Part of a small language model's weights: 10 layers, 228M tokens.
MLP neurons of a small language model. Each row is named by its layer, matrix (gate and up: input weights) and neuron, and shows model dimensions 176-239. Each number is 50 + 10 x the weight over its row's rms, rounded and kept within 0 to 99. A neuron's up and down rows have the sign that makes its largest values positive.
A block is one neuron, or neurons of one layer that tend to fire together. Before each block is what it responds to, as a language model described it from the Wikipedia text at the highest values.

Responds to: Pre-predicate linking words
L5.gate38:40 53 53 44 69 45 37 63 63 61 42 51 34 58 60 66 40 36 40 54 32 38 47 27 57 56 44 47 55 58 43 35 40 31 56 47 50 57 54 38 50 43 57 48 59 43 56 40 35 44 51 51 62 54 48 62 54 30 51 60 39 57 55 36
L5.up38:44 61 52 47 54 64 63 61 59 67 65 59 46 57 64 79 50 53 46 55 35 60 37 32 53 74 49 51 42 44 61 50 57 51 75 47 50 67 48 35 50 38 44 69 48 51 43 46 42 44 42 38 55 51 44 59 49 29 56 53 36 51 66 40
L5.gate53:33 61 62 59 54 77 51 42 45 62 39 33 55 72 38 60 55 29 44 49 40 31 58 53 46 53 40 63 35 57 33 46 43 60 42 44 33 69 48 35 51 45 62 59 45 22 43 60 41 44 31 51 59 59 62 35 54 35 58 57 38 38 56 43
L5.up53:52 53 47 60 58 69 60 42 24 54 57 51 62 50 58 57 53 48 37 59 39 27 44 40 37 38 28 68 29 39 37 29 32 53 47 58 56 56 59 50 49 41 37 49 49 44 61 48 52 55 47 46 51 25 63 50 48 71 60 55 53 64 43 62
L5.gate89:35 72 59 78 53 64 35 40 47 50 54 42 57 52 34 45 49 54 65 52 41 70 65 43 56 50 50 43 57 55 40 33 63 66 29 47 39 50 53 51 54 59 55 48 63 52 54 34 64 46 58 42 62 60 55 49 57 53 52 46 54 42 57 31
L5.up89:53 57 44 53 52 38 28 58 45 46 45 56 59 55 55 46 52 37 37 41 51 56 39 38 69 58 35 48 49 66 53 64 44 32 34 59 42 41 74 41 43 40 58 31 59 38 54 47 33 30 35 52 53 54 37 34 49 56 48 55 64 53 38 41
L5.gate218:51 57 44 52 50 44 35 57 45 50 53 43 47 43 31 48 54 50 53 44 33 44 39 53 44 47 41 46 57 54 60 41 60 65 58 48 39 57 61 55 48 44 49 43 40 37 35 61 60 55 39 42 62 58 48 47 45 49 51 71 49 61 68 51
L5.up218:56 46 56 46 51 28 38 62 48 54 51 42 70 52 41 56 50 45 38 48 41 70 65 56 40 62 51 40 45 50 50 65 57 50 63 56 54 47 58 55 57 56 46 59 43 43 38 50 55 44 57 45 59 52 57 45 54 44 52 62 47 44 75 64
L5.gate358:44 53 42 66 38 55 60 62 47 45 61 44 76 44 61 55 38 42 54 44 62 57 51 60 54 54 54 37 41 37 36 51 44 58 84 45 48 70 49 56 40 46 62 47 57 40 51 46 61 44 70 54 60 57 55 31 57 45 68 55 34 48 53 51
L5.up358:60 55 47 56 59 47 35 56 37 47 53 46 43 29 62 51 47 52 61 71 38 64 52 44 36 42 54 59 66 42 52 26 24 42 43 47 42 43 60 47 65 54 35 53 62 77 38 50 51 54 56 55 60 49 23 62 67 43 51 62 52 32 42 37
L5.gate487:36 44 39 70 69 63 54 48 57 42 48 46 32 49 36 37 49 50 32 51 32 61 55 26 45 62 50 52 30 58 54 48 48 43 67 39 54 44 38 45 51 64 61 57 55 43 73 41 57 57 58 54 55 58 67 51 37 33 42 70 51 56 63 40
L5.up487:56 55 42 36 58 50 44 58 49 56 49 67 56 42 47 53 46 63 45 62 33 44 50 50 52 61 62 56 39 49 56 58 52 49 55 56 47 54 34 31 49 45 43 54 53 57 37 38 30 57 41 66 43 47 49 46 49 40 73 66 49 50 63 64
L5.gate550:42 74 63 50 36 53 18 55 56 53 61 66 48 52 39 60 42 47 74 54 36 49 59 43 51 46 41 43 50 65 60 63 37 48 53 55 82 47 50 45 40 44 51 56 43 47 69 49 53 62 39 35 39 53 46 50 55 45 55 46 43 62 51 47
L5.up550:29 38 53 17 30 51 48 44 51 47 40 60 67 32 52 38 46 46 44 53 60 42 52 45 56 47 48 57 58 38 34 40 53 57 46 59 49 48 67 39 44 48 46 54 48 59 39 53 52 27 32 42 44 52 49 49 51 32 63 40 56 43 45 55
L5.gate629:50 52 57 65 52 60 43 46 62 39 53 62 57 39 40 50 39 62 50 64 52 59 59 44 51 64 52 56 43 62 70 45 53 65 60 61 49 59 46 33 39 47 32 64 45 47 38 44 55 30 57 55 48 45 48 48 47 34 55 63 59 44 38 41
L5.up629:35 63 76 38 42 45 55 35 43 57 48 38 36 28 62 44 47 42 53 52 38 48 56 37 50 55 49 44 40 66 47 52 43 51 49 48 47 42 51 39 54 66 51 46 55 64 39 35 52 51 67 47 75 46 48 58 37 30 59 51 55 47 50 70

Responds to: Mid-word fragments, opening quotes
L6.gate21:35 53 42 40 53 49 58 35 63 46 33 51 46 61 41 81 46 48 44 53 45 50 54 59 50 66 46 38 62 41 58 56 55 50 53 57 54 57 44 43 46 34 48 48 51 57 45 55 34 56 34 59 48 61 35 56 43 47 62 51 51 55 45 37
L6.up21:38 40 52 42 55 34 41 58 65 45 55 39 45 48 51 61 48 47 23 55 61 64 68 61 52 49 68 49 62 40 81 55 31 70 66 12 46 46 59 48 43 59 43 43 38 60 44 58 55 46 66 55 50 51 53 47 63 49 56 67 57 63 37 65
L6.gate30:64 48 44 32 50 58 48 35 53 54 30 55 47 40 48 45 53 38 56 43 37 49 76 55 46 45 26 51 48 37 60 48 56 57 34 57 54 52 61 46 50 49 61 44 56 52 33 42 67 43 29 49 57 45 57 56 29 56 51 57 42 64 48 48
L6.up30:46 40 43 57 50 41 61 50 43 53 59 53 49 37 52 30 36 37 51 62 43 35 45 59 51 38 65 59 39 59 49 54 46 58 45 64 35 58 54 46 60 32 46 27 55 52 49 46 51 38 51 67 46 68 45 57 51 52 49 41 44 56 65 61
L6.gate68:52 45 47 56 38 41 50 51 45 48 59 32 28 53 42 51 49 41 52 59 44 55 60 40 59 31 69 43 54 41 59 40 59 53 40 44 44 60 51 52 49 51 32 50 58 52 53 49 43 28 34 54 56 52 62 45 55 52 51 58 56 64 56 54
L6.up68:40 59 35 51 49 49 66 63 53 53 56 40 52 30 64 31 38 77 54 57 44 50 46 54 67 57 54 46 41 54 39 35 35 63 45 49 52 33 55 51 51 52 61 44 51 59 52 41 43 61 45 47 26 43 49 32 31 65 50 41 63 68 51 62
L6.gate184:43 69 56 41 54 66 46 52 45 48 58 51 38 47 47 62 58 38 54 37 50 42 59 41 38 36 61 52 54 43 46 55 38 54 41 36 25 56 71 36 43 64 55 51 71 69 47 50 57 46 43 47 36 59 37 60 55 26 60 56 37 44 60 70
L6.up184:54 60 52 48 59 66 42 51 42 40 47 41 53 38 33 42 48 46 43 53 43 39 54 66 61 74 46 51 69 46 56 50 45 45 42 42 53 46 50 50 36 64 49 48 77 53 71 57 63 45 37 55 41 49 62 50 30 35 41 52 45 61 62 39
L6.gate348:51 43 43 35 65 50 64 54 64 60 52 36 36 33 53 50 61 47 41 54 25 56 59 50 39 58 48 48 54 57 39 36 55 37 44 57 66 53 63 61 50 46 43 49 53 51 40 45 64 60 60 72 65 72 55 49 46 44 63 43 31 47 42 64
L6.up348:43 49 40 41 54 61 55 30 50 38 56 39 46 55 56 50 45 61 41 53 45 58 70 46 60 48 50 35 55 36 47 37 68 52 45 55 52 37 56 42 41 50 45 46 60 35 33 48 57 65 54 37 51 46 58 57 45 46 46 64 46 57 46 69
L6.gate428:47 33 39 58 37 46 52 47 46 63 62 56 46 41 37 22 74 51 44 53 47 42 66 52 63 59 55 53 47 77 48 39 43 54 59 50 62 61 61 40 50 35 61 57 52 41 50 45 48 63 31 39 44 45 41 50 51 44 36 65 43 61 73 39
L6.up428:54 46 46 64 47 44 69 65 59 45 63 69 60 39 54 53 63 42 63 30 35 52 39 49 57 49 45 51 66 39 53 47 50 51 40 30 58 50 59 56 51 48 28 47 50 44 52 61 47 58 37 71 55 65 61 72 43 58 47 59 56 56 56 43
L6.gate514:57 59 57 61 58 52 54 48 44 61 43 49 36 54 49 44 74 51 51 48 49 46 34 57 54 54 55 48 39 31 30 35 41 63 47 45 48 44 59 42 61 39 40 54 60 54 49 48 59 62 52 55 53 48 57 52 49 57 47 52 26 69 60 60
L6.up514:37 43 52 39 45 50 45 51 51 45 42 52 47 43 55 70 40 29 53 46 51 49 39 35 39 53 53 34 61 48 64 34 47 62 52 37 54 32 36 47 60 37 55 51 61 44 61 70 49 26 41 33 40 40 61 72 60 49 75 42 58 41 58 39
L6.gate656:46 53 50 50 24 57 61 45 54 62 52 64 53 65 52 56 35 53 43 36 55 38 47 55 43 59 48 63 57 47 37 60 67 50 51 48 50 52 27 35 54 43 40 45 48 42 26 41 72 54 41 45 51 41 46 66 37 47 53 49 52 36 50 44
L6.up656:48 63 59 43 52 49 61 55 56 49 38 38 62 52 32 62 49 53 49 42 17 55 44 48 49 43 54 61 67 33 38 47 52 65 52 47 29 48 51 61 61 40 70 42 54 54 38 53 44 68 57 66 53 56 47 46 41 51 38 56 53 56 37 29

Responds to: Adverb word-final pieces
L6.gate67:53 44 68 40 55 69 45 46 48 35 50 40 58 52 38 55 48 48 57 48 56 38 67 69 58 53 54 66 71 53 52 55 63 40 51 42 64 36 58 45 49 42 45 63 50 58 55 58 34 37 56 47 45 61 41 59 41 60 58 68 63 50 48 52
L6.up67:43 40 40 34 42 33 56 69 56 55 41 44 52 48 67 67 57 43 58 61 34 54 53 46 27 59 39 43 34 64 45 37 32 57 63 53 54 59 55 62 39 54 48 47 36 53 51 47 52 61 63 53 56 52 57 53 39 41 46 66 44 69 51 57
L6.gate304:58 66 47 37 29 47 27 60 53 51 28 71 50 45 50 43 62 40 59 63 50 51 45 58 55 60 37 46 43 52 43 54 38 69 51 40 50 33 47 63 57 50 45 55 62 47 55 57 58 42 58 50 54 47 37 39 48 49 39 49 47 47 60 34
L6.up304:56 48 38 52 43 52 24 58 44 69 54 55 43 57 36 38 49 55 60 40 48 45 66 45 52 51 55 50 63 26 53 45 50 52 49 49 39 68 60 26 42 57 51 56 62 59 53 43 43 56 53 71 46 45 44 56 41 31 44 48 44 51 44 36
L6.gate382:71 48 58 51 46 37 56 53 56 54 62 45 42 46 44 66 36 49 46 43 59 51 64 55 50 33 63 53 40 49 53 67 49 64 56 57 45 33 39 58 43 42 39 58 39 43 52 46 51 50 65 43 61 52 68 45 33 59 68 50 74 44 38 67
L6.up382:52 39 49 44 73 63 55 54 44 58 44 47 39 60 45 48 38 61 45 48 40 49 53 22 45 61 44 58 46 56 46 61 35 38 52 69 46 63 63 54 53 52 42 54 52 63 63 63 61 48 60 35 36 49 65 51 42 39 73 41 65 65 47 44
L6.gate391:47 59 50 56 46 56 53 48 41 73 55 53 49 55 51 53 57 64 59 49 68 41 62 56 39 64 52 57 56 63 58 48 50 61 59 47 47 40 39 41 30 34 64 59 61 53 64 65 71 53 54 34 65 54 61 61 37 46 57 55 40 58 38 57
L6.up391:48 46 66 43 60 54 41 56 52 65 69 52 52 51 48 40 32 47 52 63 48 61 44 56 37 58 44 46 39 57 50 54 57 34 32 58 52 54 37 53 37 52 45 44 50 47 63 61 45 52 57 63 67 40 49 66 50 36 50 52 56 65 57 33
L6.gate440:39 46 57 42 41 43 37 33 60 50 42 55 43 56 32 55 60 44 54 56 54 52 52 55 47 56 72 57 61 53 57 52 57 57 68 55 56 44 42 32 63 37 52 60 40 61 48 46 47 52 61 58 38 44 47 44 70 37 47 55 42 48 50 40
L6.up440:62 59 41 38 71 44 50 40 34 42 49 47 31 49 46 56 54 49 40 61 64 48 45 45 44 47 53 59 77 41 41 49 58 47 52 55 56 52 54 45 42 44 55 55 55 50 63 44 67 41 70 48 22 38 51 65 56 64 49 56 51 53 50 49
L6.gate499:70 48 58 64 54 48 43 57 44 44 46 31 42 39 66 41 56 36 35 52 41 30 55 30 48 64 61 47 42 55 42 45 50 51 64 57 43 41 56 34 63 49 21 37 37 40 58 35 68 59 45 49 60 43 52 51 44 32 60 54 41 47 43 46
L6.up499:58 51 41 62 47 51 60 43 47 59 33 48 55 54 51 45 52 39 47 37 35 54 39 66 48 59 49 36 36 56 59 51 33 57 50 31 64 27 47 51 50 35 44 49 19 46 49 47 66 60 71 46 58 71 49 64 55 62 57 42 42 61 50 58
L6.gate597:41 62 51 35 59 54 36 56 51 51 74 51 49 45 35 56 46 41 29 50 53 49 55 30 57 48 52 40 52 43 48 55 51 55 57 42 41 56 50 42 53 50 57 47 55 58 39 38 71 54 62 60 43 33 47 62 40 44 62 73 36 38 68 58
L6.up597:58 47 76 50 32 53 21 65 53 38 60 65 51 47 67 59 59 53 57 55 51 51 49 31 59 52 55 52 48 57 57 49 47 67 71 58 44 55 61 30 49 49 57 60 29 53 59 41 68 63 44 45 40 42 45 55 41 32 46 46 54 57 47 26
L6.gate691:66 61 67 42 51 42 46 38 38 49 62 51 30 47 44 66 19 27 58 61 64 50 59 47 37 49 65 46 61 67 37 32 56 53 41 60 52 30 46 63 51 40 48 44 37 43 47 34 45 45 43 48 54 44 38 56 44 60 54 52 50 57 52 69
L6.up691:41 50 58 50 55 59 52 47 49 45 65 47 33 36 59 59 36 51 38 46 54 57 49 58 42 41 38 39 45 48 73 42 54 51 65 60 56 58 45 57 48 48 57 49 75 55 48 48 49 48 60 56 72 61 60 53 48 65 36 33 54 55 42 48

Responds to: Line break before list items
L5.gate152:32 54 48 43 79 67 57 50 44 59 48 37 56 48 50 34 42 50 61 56 44 57 40 48 51 42 49 47 37 52 52 52 67 52 43 53 62 44 55 34 49 38 44 49 64 38 52 40 37 51 59 61 50 54 56 56 41 50 47 57 70 66 54 36
L5.up152:34 57 46 49 65 58 47 48 51 46 58 53 60 35 52 51 52 48 50 28 49 57 53 61 55 60 44 52 55 34 43 47 34 59 39 58 53 37 56 30 46 43 46 44 41 41 47 49 41 52 48 58 53 60 46 54 50 55 60 55 59 58 46 61
L5.gate268:68 57 49 48 59 59 50 34 62 28 26 48 49 51 62 73 50 56 65 53 59 58 37 53 68 59 65 30 43 59 44 50 58 39 59 52 53 49 31 50 39 50 64 45 57 56 44 38 58 43 57 50 48 62 58 42 44 62 63 38 48 42 63 41
L5.up268:46 42 49 38 42 58 61 48 58 53 52 29 52 36 40 50 48 46 48 56 52 23 41 44 51 57 43 70 49 37 54 43 63 72 56 47 56 73 56 49 56 62 49 37 42 56 47 49 36 54 37 76 65 69 46 38 57 55 63 50 53 66 55 55
L5.gate360:55 45 53 49 55 39 53 64 43 64 40 52 42 60 47 48 76 46 34 63 52 47 44 48 52 17 46 62 42 38 53 28 60 56 37 27 55 50 37 57 43 30 50 34 48 48 48 42 56 58 37 48 35 38 55 63 31 58 64 54 60 36 53 44
L5.up360:56 47 48 54 60 52 42 44 44 55 54 49 20 67 44 31 59 49 29 49 72 46 63 45 45 45 47 55 51 44 42 42 46 47 35 55 44 50 34 52 40 46 50 31 37 58 47 56 47 56 39 47 33 47 52 56 49 47 45 43 48 46 51 51
L5.gate459:40 46 62 73 48 54 42 42 31 65 54 34 50 51 40 50 52 45 32 58 57 44 48 42 54 38 57 59 67 55 53 66 58 48 35 40 52 63 42 30 59 32 33 61 49 51 50 56 44 32 47 40 46 44 32 64 40 55 65 74 58 41 35 52
L5.up459:34 30 65 52 58 50 49 55 54 40 37 66 48 72 49 59 36 41 40 76 56 42 41 49 53 50 66 52 59 52 30 52 39 45 49 44 49 54 46 34 36 56 52 43 58 54 51 46 49 70 56 49 56 51 52 51 49 31 48 75 41 49 58 44
L5.gate472:50 55 41 55 53 36 49 68 53 60 33 56 40 50 58 51 53 39 56 55 39 48 37 78 62 56 71 57 55 54 51 54 59 46 49 30 53 61 39 54 45 37 52 52 53 66 38 50 63 58 59 69 40 47 48 58 73 43 64 54 42 57 46 60
L5.up472:61 57 70 55 58 55 48 62 58 57 56 52 62 42 44 52 60 57 60 41 47 47 54 56 46 47 53 76 48 50 52 44 47 57 49 43 54 41 63 40 43 54 60 32 49 44 52 54 60 57 68 30 72 70 78 55 32 43 42 65 40 53 44 47
L5.gate492:52 51 45 55 42 41 55 41 28 60 37 35 41 38 70 57 64 45 43 49 61 50 67 55 47 40 52 45 57 65 55 61 42 44 50 35 49 64 47 46 51 58 64 44 65 64 52 54 51 59 44 49 52 25 51 46 34 39 55 63 51 65 55 47
L5.up492:46 55 60 56 51 39 53 60 64 47 30 50 50 59 46 46 48 46 35 47 56 61 47 44 39 33 54 46 52 64 43 37 57 45 51 54 41 56 53 81 58 52 56 32 61 56 57 45 51 58 61 47 31 58 57 52 53 52 32 46 51 53 56 57
L5.gate507:47 47 36 53 68 46 54 56 55 56 40 53 42 42 40 57 52 47 51 60 30 54 57 68 36 55 35 54 54 55 42 52 46 56 61 46 56 49 53 38 59 62 71 32 58 47 60 48 47 68 50 50 69 42 50 42 64 48 62 47 40 42 51 45
L5.up507:44 55 63 51 44 52 33 47 29 50 28 55 28 55 48 47 55 62 72 55 37 62 34 62 44 41 40 60 64 43 51 50 44 57 48 46 48 43 40 30 53 49 45 37 53 50 58 36 53 46 52 28 47 39 62 37 37 46 44 37 44 40 52 38
L5.gate654:65 27 45 39 43 39 71 42 63 50 55 22 55 28 46 49 55 33 63 62 63 48 43 59 68 54 49 64 37 46 45 61 69 42 53 60 54 45 30 53 51 38 49 50 62 63 55 46 65 53 48 49 51 61 40 55 53 52 51 69 53 45 51 43
L5.up654:53 36 37 59 65 65 46 48 43 52 37 37 43 26 62 36 47 56 44 61 60 51 43 59 59 55 39 50 46 57 36 53 53 39 54 48 33 60 40 67 48 53 53 32 60 70 31 59 36 74 62 48 54 54 58 43 39 35 37 49 51 66 61 45

Responds to: Blank-line paragraph break
L3.gate363:29 44 41 39 43 57 37 50 57 36 62 26 52 46 29 35 35 36 78 45 59 50 49 62 38 49 57 54 31 61 40 51 36 61 35 52 48 61 63 58 48 54 40 51 48 48 39 53 38 43 32 47 59 37 55 64 57 53 61 46 63 35 51 36
L3.up363:51 48 58 42 43 48 61 60 51 50 36 49 30 38 51 51 62 50 43 59 57 64 55 59 56 47 79 45 44 50 53 42 47 54 48 48 56 58 52 67 49 56 49 60 35 57 52 53 45 51 46 57 37 52 58 45 41 48 59 50 52 39 65 47

Responds to: Parenthetical opening bracket
L3.gate618:48 50 49 70 55 54 63 44 42 61 36 41 67 45 40 64 64 48 44 51 62 51 52 53 49 55 57 51 50 40 42 42 49 52 40 46 51 52 49 60 52 52 47 57 53 34 46 50 48 59 51 57 25 43 40 44 49 56 51 57 39 29 57 33
L3.up618:53 60 63 33 50 48 45 52 58 60 55 51 35 54 52 61 48 55 39 45 36 46 37 46 65 72 55 41 60 42 45 58 54 60 58 53 41 46 44 48 45 38 51 45 59 62 50 30 64 51 62 37 61 37 56 63 48 22 71 50 59 36 70 47

Responds to: Infobox end newline
L6.gate45:42 38 53 52 50 46 55 58 53 60 60 50 45 45 57 57 59 33 49 61 38 47 49 44 60 55 45 56 37 39 34 38 48 40 68 29 72 48 52 55 40 43 45 53 54 43 66 43 43 35 49 59 57 51 34 57 45 67 50 59 38 52 55 44
L6.up45:40 60 60 57 35 56 48 39 49 46 65 61 53 30 48 63 46 57 49 51 36 50 41 53 52 61 53 43 63 54 53 56 59 53 56 43 49 56 68 56 49 51 57 44 61 50 38 70 78 57 35 46 66 54 60 63 50 39 49 62 56 58 36 78
L6.gate101:48 52 49 47 40 37 54 71 51 73 51 43 52 45 56 40 52 56 48 49 46 37 38 54 40 59 47 56 74 51 31 47 44 51 52 37 60 53 38 48 43 45 56 48 33 57 48 46 54 56 63 52 43 53 65 46 65 51 45 38 46 54 43 55
L6.up101:51 45 42 45 48 57 35 33 53 58 40 51 60 36 53 51 65 55 52 47 51 43 52 65 47 45 51 61 40 48 60 56 32 61 62 59 73 55 59 63 28 42 47 42 52 46 63 51 50 57 48 62 35 51 48 39 35 36 67 71 36 55 50 42
L6.gate102:24 64 54 44 50 56 74 50 49 53 36 31 47 50 53 48 58 56 52 48 49 50 41 62 45 51 52 54 38 49 58 49 57 71 54 43 41 49 38 53 43 33 51 56 46 57 58 66 58 53 38 41 42 53 54 55 57 66 33 43 52 62 29 67
L6.up102:36 48 47 54 55 55 53 47 35 65 68 37 50 47 52 50 60 41 45 51 77 38 55 48 54 54 48 52 57 44 37 51 63 57 46 49 62 65 40 44 28 59 53 42 37 54 63 67 38 42 48 27 64 38 50 65 72 64 61 63 55 41 44 43
L6.gate118:47 35 52 46 55 42 50 52 54 51 48 41 36 42 31 52 60 35 62 48 58 50 24 66 47 32 44 48 53 59 41 47 37 34 39 36 45 41 39 58 52 45 53 46 51 53 59 37 53 39 59 57 53 41 36 43 40 38 35 55 44 51 22 37
L6.up118:44 48 57 58 41 52 47 56 42 53 72 56 33 47 72 57 54 35 69 53 65 47 49 51 61 43 38 45 54 42 60 51 50 50 51 47 56 39 45 63 62 64 45 54 29 38 41 51 25 46 44 37 57 51 58 61 51 46 49 58 28 61 48 59
L6.gate140:40 52 57 53 54 32 44 54 72 47 44 40 41 41 39 46 60 35 59 25 55 53 42 50 55 42 62 47 63 49 49 38 61 58 36 56 58 42 63 72 54 44 47 48 57 55 47 55 53 49 63 60 39 55 54 80 45 57 58 51 39 59 24 59
L6.up140:38 41 40 53 48 47 43 51 65 44 36 57 73 40 42 58 46 48 44 49 51 47 35 43 45 50 47 54 61 40 50 55 57 60 41 42 58 48 59 56 41 50 53 63 54 46 55 42 31 40 43 54 57 46 39 25 46 56 51 51 52 51 53 56
L6.gate387:33 47 58 59 56 51 39 53 43 64 39 30 51 51 42 49 62 43 24 55 63 48 40 43 51 44 49 47 44 34 64 37 61 40 51 52 71 61 53 49 57 44 46 52 36 50 48 57 54 29 55 69 55 43 38 49 35 36 70 56 62 57 45 39
L6.up387:55 59 49 54 42 42 42 63 56 40 45 52 38 36 58 55 63 51 32 45 47 57 36 58 45 48 44 45 74 30 63 50 64 61 51 38 52 50 49 44 72 59 42 47 46 56 38 51 57 52 51 65 47 53 52 63 44 38 61 49 61 56 48 53
L6.gate498:50 69 68 48 71 47 38 44 47 57 48 45 65 37 38 25 58 63 41 55 49 47 58 42 46 46 37 61 54 62 69 51 61 53 38 46 47 44 51 37 66 47 30 59 53 49 69 55 43 49 57 46 60 65 51 49 40 47 34 55 43 58 56 51
L6.up498:51 63 58 52 31 60 40 30 54 34 44 44 41 53 57 60 34 54 39 48 71 57 58 45 43 36 34 55 56 57 73 41 63 69 66 46 66 45 55 61 46 55 47 40 30 51 51 38 42 56 53 67 45 58 61 56 53 53 59 58 56 54 42 51
L6.gate661:32 50 37 64 38 57 40 41 63 35 52 56 54 46 48 66 67 73 59 51 42 44 57 46 59 41 59 45 55 59 39 42 61 35 53 47 65 57 59 60 59 49 66 46 48 40 41 61 63 67 66 59 54 46 61 51 45 49 48 55 51 37 52 55
L6.up661:30 40 51 40 44 30 56 50 45 57 48 59 47 44 47 49 65 32 49 45 59 73 49 48 53 33 45 55 55 41 53 80 56 68 51 62 35 55 41 52 31 45 41 46 44 51 55 57 57 31 49 58 42 55 60 54 47 54 57 48 41 36 55 65

Responds to: Opening parenthesis after names
L5.gate67:45 52 52 68 58 52 34 54 56 47 39 54 58 64 50 31 52 51 47 52 54 37 49 71 49 64 35 56 57 63 25 35 59 22 60 37 55 51 51 40 48 72 46 54 43 51 38 45 55 50 54 59 77 48 59 37 67 32 47 52 29 53 51 43
L5.up67:54 60 38 51 48 56 55 45 53 36 55 41 59 48 66 67 53 57 47 43 39 45 45 52 49 60 59 53 37 52 50 50 20 50 40 67 59 46 41 39 50 29 55 44 52 55 56 62 46 26 48 38 51 66 50 60 42 57 63 23 50 48 38 62
L5.gate230:68 42 33 39 53 59 41 46 36 48 34 57 55 65 46 47 74 52 64 58 61 54 53 49 36 30 58 46 45 54 24 28 57 53 42 53 32 42 28 58 53 42 32 53 65 63 35 35 45 61 45 52 58 44 47 53 42 42 64 67 46 45 49 44
L5.up230:40 46 74 51 50 42 45 45 51 46 46 41 66 58 49 46 44 31 37 36 61 54 47 47 57 61 60 44 42 73 68 54 48 26 53 49 51 56 70 41 40 64 38 48 61 55 45 53 53 45 47 60 41 58 47 47 40 48 46 58 33 59 61 38
L5.gate394:53 41 38 56 47 43 50 45 30 35 55 43 54 29 39 55 41 63 48 40 43 41 32 50 57 69 46 57 29 64 47 35 62 51 55 56 47 59 45 46 34 54 56 56 66 35 46 46 44 47 39 59 32 53 39 53 54 51 56 52 33 55 61 45
L5.up394:67 52 45 63 44 67 58 45 38 39 44 46 65 47 37 63 57 44 43 56 48 60 40 47 60 55 47 41 37 53 42 44 44 58 56 60 58 45 45 45 41 62 41 56 44 47 57 48 60 44 44 55 49 39 50 45 42 37 54 52 64 57 56 34
L5.gate455:63 24 50 36 56 52 60 47 57 42 51 44 57 32 71 47 53 43 50 43 50 31 72 54 40 61 33 57 41 32 63 18 52 61 31 72 47 31 47 39 40 56 44 46 49 55 37 49 57 50 43 53 53 52 54 52 64 59 46 56 36 61 50 41
L5.up455:55 55 34 51 60 43 51 58 50 40 58 53 36 59 56 42 51 59 54 65 43 44 37 38 53 37 60 38 47 35 77 39 69 60 57 44 49 52 44 69 51 55 43 34 57 57 52 60 63 55 44 55 54 49 59 39 47 59 45 44 24 57 57 53
L5.gate471:49 47 58 62 48 67 48 52 44 53 35 57 42 54 49 58 64 60 52 30 51 38 55 38 45 56 61 37 58 62 65 47 44 45 59 59 32 31 31 46 43 42 63 48 56 47 40 38 51 53 32 53 56 45 55 55 49 65 60 60 54 40 48 30
L5.up471:54 43 59 46 51 34 27 57 60 44 63 50 49 40 34 52 54 59 45 70 52 63 45 47 59 56 47 38 67 46 36 23 52 53 34 68 65 60 63 57 46 54 58 51 61 45 54 52 62 45 54 54 46 51 41 58 64 52 47 67 59 32 52 45
L5.gate584:63 64 69 63 45 57 59 29 55 76 37 37 59 43 62 49 28 48 41 23 35 58 41 54 49 44 57 42 58 39 66 45 72 58 42 28 42 48 43 78 41 57 52 42 54 44 50 57 54 58 54 57 41 54 56 39 59 50 46 52 47 62 60 31
L5.up584:57 58 39 56 63 48 62 36 65 69 49 52 42 50 56 54 59 47 46 42 42 56 45 45 50 47 62 42 51 44 48 55 44 64 44 43 72 55 35 61 53 52 41 48 51 41 32 50 25 49 37 46 25 49 53 41 43 60 50 69 42 45 53 37
L5.gate625:50 52 58 46 49 63 36 65 53 62 45 49 50 56 63 39 59 41 57 59 51 55 57 50 48 62 61 57 35 50 53 44 48 57 56 54 41 33 31 48 46 44 48 65 58 54 37 44 65 63 43 41 50 65 36 25 42 64 43 47 39 44 58 50
L5.up625:37 28 32 48 51 66 52 61 44 60 43 49 48 64 37 39 41 59 62 49 44 53 55 65 61 50 61 46 41 61 64 40 58 43 43 77 51 63 50 44 71 50 30 55 41 52 43 45 49 48 51 37 46 55 35 40 48 50 21 53 46 47 63 65
L5.gate631:62 61 40 52 40 58 41 56 56 52 61 58 71 59 65 49 44 53 36 38 54 60 48 52 26 38 37 43 53 59 51 50 39 33 49 48 54 38 51 62 34 60 52 59 68 46 67 42 36 55 40 59 66 50 62 46 53 51 41 43 42 68 49 53
L5.up631:62 61 38 39 53 47 64 36 43 49 48 53 42 64 56 54 43 31 54 52 42 40 41 50 41 39 59 46 57 44 39 56 62 67 59 65 54 58 43 55 46 63 49 49 47 50 53 45 72 29 69 52 39 78 40 64 55 49 52 41 57 42 31 44

Responds to: Split common-word completions
L3.gate314:44 47 61 66 74 45 37 49 53 47 58 56 58 46 51 55 50 38 53 46 25 49 46 42 50 63 43 48 42 54 38 51 54 42 77 47 60 53 61 38 40 39 59 60 52 55 57 43 44 59 55 40 40 34 54 53 45 53 64 57 45 48 47 51
L3.up314:44 51 54 59 42 42 38 55 41 45 49 50 47 56 45 53 48 36 32 50 48 61 54 44 49 47 48 50 57 73 72 62 73 38 56 45 42 61 67 39 42 43 43 59 41 59 42 56 49 61 54 52 63 37 65 52 45 67 45 65 63 63 45 52